{"max_grad_norm": 2.0, "decay_fraction": 0.601, "final_lr_fraction": 0.05}
MLP neurons of a small language model. Each row is named by its layer, matrix (down: output weights) and neuron, and shows model dimensions 160-255. Each number is 128 + 32 x the weight over its row's rms, rounded and kept within 0 to 255. Numbers have three digits each. A neuron's up and down rows have the sign that makes its largest values positive.
After each neuron's rows, "fires before" lists the tokens most often just after its 100 highest values on Wikipedia text that the model never trained on.

L9.down413:091143077145152105150129139162158141110103124165149157105123115158116100111068168133147102142222104114161161138108079093137134151108118175120172078150138079122130172117100157136102104080098177059134117133107106150137062118124095098080126160089120074166094110135132133198104122140123165135
fires before: "4", "5", "6", "3"

L9.down16:106133180098131135129142111121138132134136138125108097132111126090134146128152135100089173160155208116145153116133076119080105121192125152108146116161158148123115145145110147162147095126111110148138119102115154131129093136144099111117116175150117136151090162155150155172128130108217114096
fires before: "\n", " 0"

L9.down212:138057091140119093121149147147134120069116096145182139139160142100075090149161105196148130146092111074111132159122166166129085092081115095102156129149130097125076100115169146089123131149119068148106145096170081126169173091119118087126088144114146101099156060150146096138069098095108148100
fires before: " is", " (born", " (", " was"

L9.down228:125063173155088172061111141135160194102147157155092108135178106119126108136122120119107139117168068128112160113164094129136120149129138111137150116198149106102035190099119103169149140148118133130155111110102179193126102138185081086082118144100101097085069191099143219136119084160165162145
fires before: "\n"

L6.down529:146109111251113185116184086140088097129139117115127163128105160119114081128106161183176110092146092128160121186133164120137134121079149157154137133115123148118088182126087173079064156132143128126164136107071106113040134066114162094088156102111153092067139161138146091115169162146142147080
fires before: "\n", " and", ",", " (born"

L6.down493:095147131102131105166126147135171100138177131098131050192134130118143130141124185120130132146152129141105161148186174132133123169168170091096110123151172074128146131151111202149183116171090108191069061198090094134119128147157125154086052141115130188093088148113095057129067120160176096116
fires before: " |", "m", "8", "==", " ==", " 15"

L7.down557:110116101099193043112160124181111103147176131126117127105116157180052169041130163108112118131139084220103141111115166078152083133134080121091133198088075185123088139117086113119116146151211114161122102115119141181089113160113153089119151061158133144109107072097119100089149105163161146160
fires before: "\n", "|", " |"

L7.down125:058109154065098143079098121147155128179171093126088133094111128179160155054120148107144091128121206131079147156178123116105129117122118113108079085071185168123147119136090140152143134157126098135155161140189166080133157159118065125145108082119128160104090178124104155143119062128085173148
fires before: " |", "le", "=", " by:", ":"

L7.down215:094131071132139121175171139100155121100146116121104165107167056088117197145174130110090106133156088115158085123202127123094123165102120128107104085118118144124165100117102149085060160151085141114168152187132085083146174121161142150138085119113117140128106078083125161139209127084138180181
fires before: "\n", " ==", "==", "ther", " and"

L4.down530:090141141121143165140101140139162141134140127119083126185103151054085149145073107129089098081190152125147133092092169108120111191118111144184108072070160217127137187147108132157108128119136131130124068130123207202088135104121117172142089147137107153115128118082099125101117123134101098163
fires before: " was", " is", " has", " |", " also"

L9.down663:155134145159147184151157122125109133132155133144088093111119148123125130088103115167146122122075084132176175134140161095163142164116145131203105094195101116120129176077154116134127143107126196156157128095090088115074109124133152114158053087123133108136145159135145133115112098092138130153
fires before: "ed", "ant", "s", "ains", "ing"

L7.down486:130099114110098133071108117108159098155114192120138144086119141126139174099043146095170132123127214170123169164141058109114165167171122114182116143126120091126159172149133124100115082146118141135133163140098171117126096088105116112146148172104118173121111168189147119110145119140161132123
fires before: "\n", "-"

L6.down440:178072095153104115163125146125165142110080141180130158140146103111105088141081186104162098082204129095091141120124140087088100163087147142159106161171079073147029138134085120111133160121125171158144149150110140115160136143130129150058114146102143119070114200136142076112134108086161123125
fires before: "\n", "art", "A"

L6.down448:090191121084134079146152120080140056146164128102096171132144142149105174116157081148145150173150173156191185135132103153157113133128174131126111130121134113163101122132144099170165076164133161147110104127095093131069093148147114080131122137120204128137142127117150143142163092148090071096
fires before: "7", "1", "8", "3", "6", "4"

L9.down396:103112120111109060161211121164170141122123089139122129133117142053145148088134137157181133189116088114109112152081119186157167139127134121101154070169169160140096059139092088150081158129104101127167211134164112141149132175131133144131142150123108049132150120065113141133142102093175164146
fires before: "-", "\n"

L9.down492:141146178190168110154104154165114117105130115098114135160149114088098145108151152124113135151108140164086139089157189128107098144112144083100149154098150113098143129164099167172123106206093110096093151128130174110074157147144130088145113130144098058112103127118127121041115094125089101128
fires before: "\n", "m", "19", " |", "00", " The"

L9.down238:112135129139116110111174125094196129099145121161205139139124166158119120138140108070111095130135196133112155180089131149135106097135173170103116120126116184117130152165077087092110106133124178136151135130143205104088162081131143109164169111099129176129054159092156156139098151155113090147
fires before: "7", "2", "6", "9", "4"

L6.down404:199125084092135130165189144109095072222137180139148086186112115139108133120151108059106096083142162124143140139150192123158123152103124162138094141179095111088095120105129089080181150161112121128153138127140129124169140164122143097129161082157186126129096136148119187152111093144124100139
fires before: "\n", " is"

L9.down35:115179083149118181166127149188147178129129093147152106118163123142138089140131152094127118113171162144075076142147082174103170145175071114122103095151113107199135151144094074146190186106199103067190149116114135139116139124158109151123096114127148104124134092133102117132118129165132177085
fires before: ":", "–201", "–", "ed"

L6.down326:091099079088119136054176111149089128124174157099110131119116133132161205144119149100121129107192099191156138106139167130129110162127108132113141141138144133131103120117099090131154103106175164172132148119099048154154057138118133122112105100140174130167036142076121093129172163181191139161
fires before: "\n", " 12", " 10", " 6", " 8", " |"

L9.down258:110095139118112131084150183123098141094164145144130150123119108122102116160093092085101124153114148171165126110130166057099087075152095109116137059088081115159138126159120136158177103136125066144130176125142161189109154158158107198130159089107125202143123130125113128140077095136137129093
fires before: ":", " by:", "s:", "(s)", "ate", " d"

L6.down269:073129064144187056140141109137131190135165149140105127151139091098173174106112129123123065138102081174160165074115157153113098161147153102107096144095114127140146128143058063129138133142175132183108164118127097144109069159171093122109140112114116166142108135114132144140149167145168112143
fires before: "\n", "|", " 12", " |"

L6.down309:136153090152093070149126131135078125131133129104120158118103095130170101128080099111162132148166094153122104084086144190166147165188105113170146136167101102175075113134110086129180152093080108095132159141193067149165162152074085124085152145130150081119135106125173089128103190111098114096
fires before: "\n", "The", "-", "===", "A"

L7.down342:128072111142068135146150100098136099122094084047137101113158152121111098131102095111122118147110096105140115151155112077155123121143080182157148135127099137159103166036062131107163141129173106146177164118153088141123154104171137145121122122118129140144143152135195124161104143114132151068
fires before: "%", " |", " ("

L4.down80:153132100128136131073073111140079147147113108105122122226063135135185147135197144097146127143151069149168105133169129156098129135061135139207149083173118141148088127096111149146164134181123132121067134080105171134162067124135101139114133092150160137088104166105066150126105115102152121126
fires before: "\n", " ", " 12", " 9", " 8", " 6"

L2.down70:098133133116137116151208121114123172128106089072058150140211068166126134142158137133173145108146075169105085093149118159132118149130081082168062164145134130164118104112057131161149103147129170192159124102119145082105121240168075154122141125071110131091155192106135090083125129118182134104
fires before: " |", "-", "ft", "on", ","

L9.down606:136128097123102105148130155095163148058158114132175193113209087118121110086135146087247132095114165194147079112162153090154132119136160181043136075144117099134147097150116183117107141165092179195158146101118156088091097180163131099109172101139136113159085108160150148160139151143105145167
fires before: "7", "9", "2", "4", "6", "5"

L4.down16:084148163093174141144107158121125142113112093116140128102158116155119131056123107134124117111123193062117117177113103123104100121085141128164119118135143156153162150158092198124107147155201154178108099094108098095102169162120152200105137143191122169090165109140109130089100132159067172124
fires before: "==", "The", "===", "A", "In", "On"

L4.down180:153119104109122086112082147116109154190097100151182170136133137125137131127132228104088146190161092106075145127149078144110179173120149167110176158135144135168112143110119114114183097117118161102136145143073123093102133104112068141098069145095149137119101139137128090133108115142175170121
fires before: "\n", "-", "|", "|---|---|---|---"

L4.down400:188159145127159171124053150191096151128108078074100107125155156180144128122142133129130092161117085106136000161183222141134118101066134119115109043163185156109050045145123158113130139089127126154132159102129149131148091126166074149080178141141134055107155136121140128115182132176085148100
fires before: "==", "In", "The", "===", "B"

L7.down449:116073047136106132163050142165132150121157133154169132056097149056191116153077154154128130167175158152132165172142095177094091149185128147142109144157079151152158122125103084136108087129171106146202090083069130117117127132129108131144098177125140126130136132103152154102105121157103121198
fires before: " |", ",", " and", "\n", " St", "."

L2.down635:109089100179148143123110115163065044134179134121106106050113130097117102124100145097116143198107145078135098146118133165124123123112124080144129122143123119151104112129058152124166117191170151108146080169118098192091095040049162137079119136114155099164133143140127121217103131129126082061
fires before: "\n", " |", " "

L7.down398:139056084113118126141097124109081160149146102152109141097133120119108128150086182144141128095178146222159124155088105087068143159130088079141104128143109123162158083150129108104115064141160054097149167092079113161156108112137130080109071121149157140094075171132148062125113129116138140163
fires before: "\n"

L4.down512:083187168090123147137092197120131129192107126136116089139146138096163137142105118068113101088099139107130181121166074145208126161097080141125153126152145187124109131131148094200162121069145125169093114108148162154108148097147109107111108140157171145164178112089161092097172131161090196169
fires before: " was", " is", "s", " has", " also"

L4.down544:108166122165147137169099118131098155132055089112112143113087143155119148124107056140117075125092167089131135131090206090143037105032100114140120162131166137118157111133126171110132137139124140162121122132196141125080114097131094119126167123142124166105180096121086150093161152137070119152
fires before: "\n", " The", " He", " In", "==", "The"

L9.down4:136126119123073145091137139062159113154113159139114132118143118089118101110134115147116177149147165162170114138175112146141112119178133135100134098164099179163117167116147130103115132150122123165110153193102106106095117114068088158154130063170105116177119162120138105137153129176143133093
fires before: "\n", "-", "5", "1", "7"

L6.down93:142191109111127160180106138097158082083124145147068166169135097192084124147146094170152120146139123166109151109121157086139123123126179133133115130140146117088111120119154138144135158141123175174067110171126129055115112093110110176125121107071137104156126141145129123124108124139144147182
fires before: "7", "3", "2", "4", "50", "8"

L7.down621:170081111086147074127150138138147135114164082150161106084117129154115183117137180058128156103160131147170156106152136139105079155173060070094126173132141150106093155134080144081149106153103153125114118165100152163113134135102113142168116103148135119134064151139120117107102160136171133119
fires before: "\n", " "

L9.down340:114120097132113123125069133152137147118098081142110150105154105090131124150182155113184148162125144107142109139160142143130132129103133139101124119145126095099159161148115149156146113183125152170108157113102124140105130156156098159128086120102209104128146214091184127220137086105118128143
fires before: "3", "7", "4", "6", "8", "5"

L4.down621:214111131095134159037095067159094140155116141131105106134132127106162136101143114073077112082129139138127131148128104122132139123101089107191146179145146164149110160102134132131150139154145139107097079112156183135077083138116127178153147149104146139102043203114164167106153138109127176198
fires before: " |", "\n", " 9", " "

L9.down185:151125059142097096151116108141133153132136106145106117167108128124135152120118148126127142109164140148128143154115126080131106142102097141141150106145128143145129121111158129107142134100128120116101216104106114109101103086115143157166057089091168081121189171147178065132124138096035123156
fires before: "ation", "al", "ations", "ational", "ade", "ad"

L9.down296:115182136189079162075197090143110125155029104107149124153207095109166143179152137132083099093082162148146134124159139154111133098117066165166132121160128112047036140141132111167144124153119173130111170130131152145141129141151121124097137113154161111184177154096144091113102089152148158126
fires before: "s", "es", "ies", "ing", "s,", "ers"

L9.down385:109141078115130096069173093084162121090118000152169125124177122107113138136153152118077107145136143171168145109190169140145128119090151179087093116144110088143168167181113148074169166140152109111143116130091092128043149114087120110099139086112096138150121186120096115139138145116105183141
fires before: "7", "6", "9", "4", "2"

L4.down676:131156129091094092124142116139133160169117108156123073114121100115151105142102193141145097117118113154116132095119095165128129145166119109119111146129135140131141188097101149132149094146114191173133135190055091112128098133075059144106072116148154125158147191124183101149112184087128133094
fires before: "\n", "-"

L9.down365:084106114102146085085122131138105166100140103147121176141175126085141178130146155103119103092110007119099141105132166164075166087027075115101156172119173092137081192135072103139141159150167127145146151125100156148185128104157148149080149109096115103151135068099118163105114188120117182117
fires before: "==", " ==", "===", "====", " and"

L4.down139:199132114140117145149110041091137140112139157057115162102146123152112143105152114172109107128123099159101133079091173075124108083135110135144153181141150124126082159200115154113125155215129110156142076076155152137135100125103114110104162075147101137096077101150172112094142134150129127060
fires before: " |", "\n", " ", "?"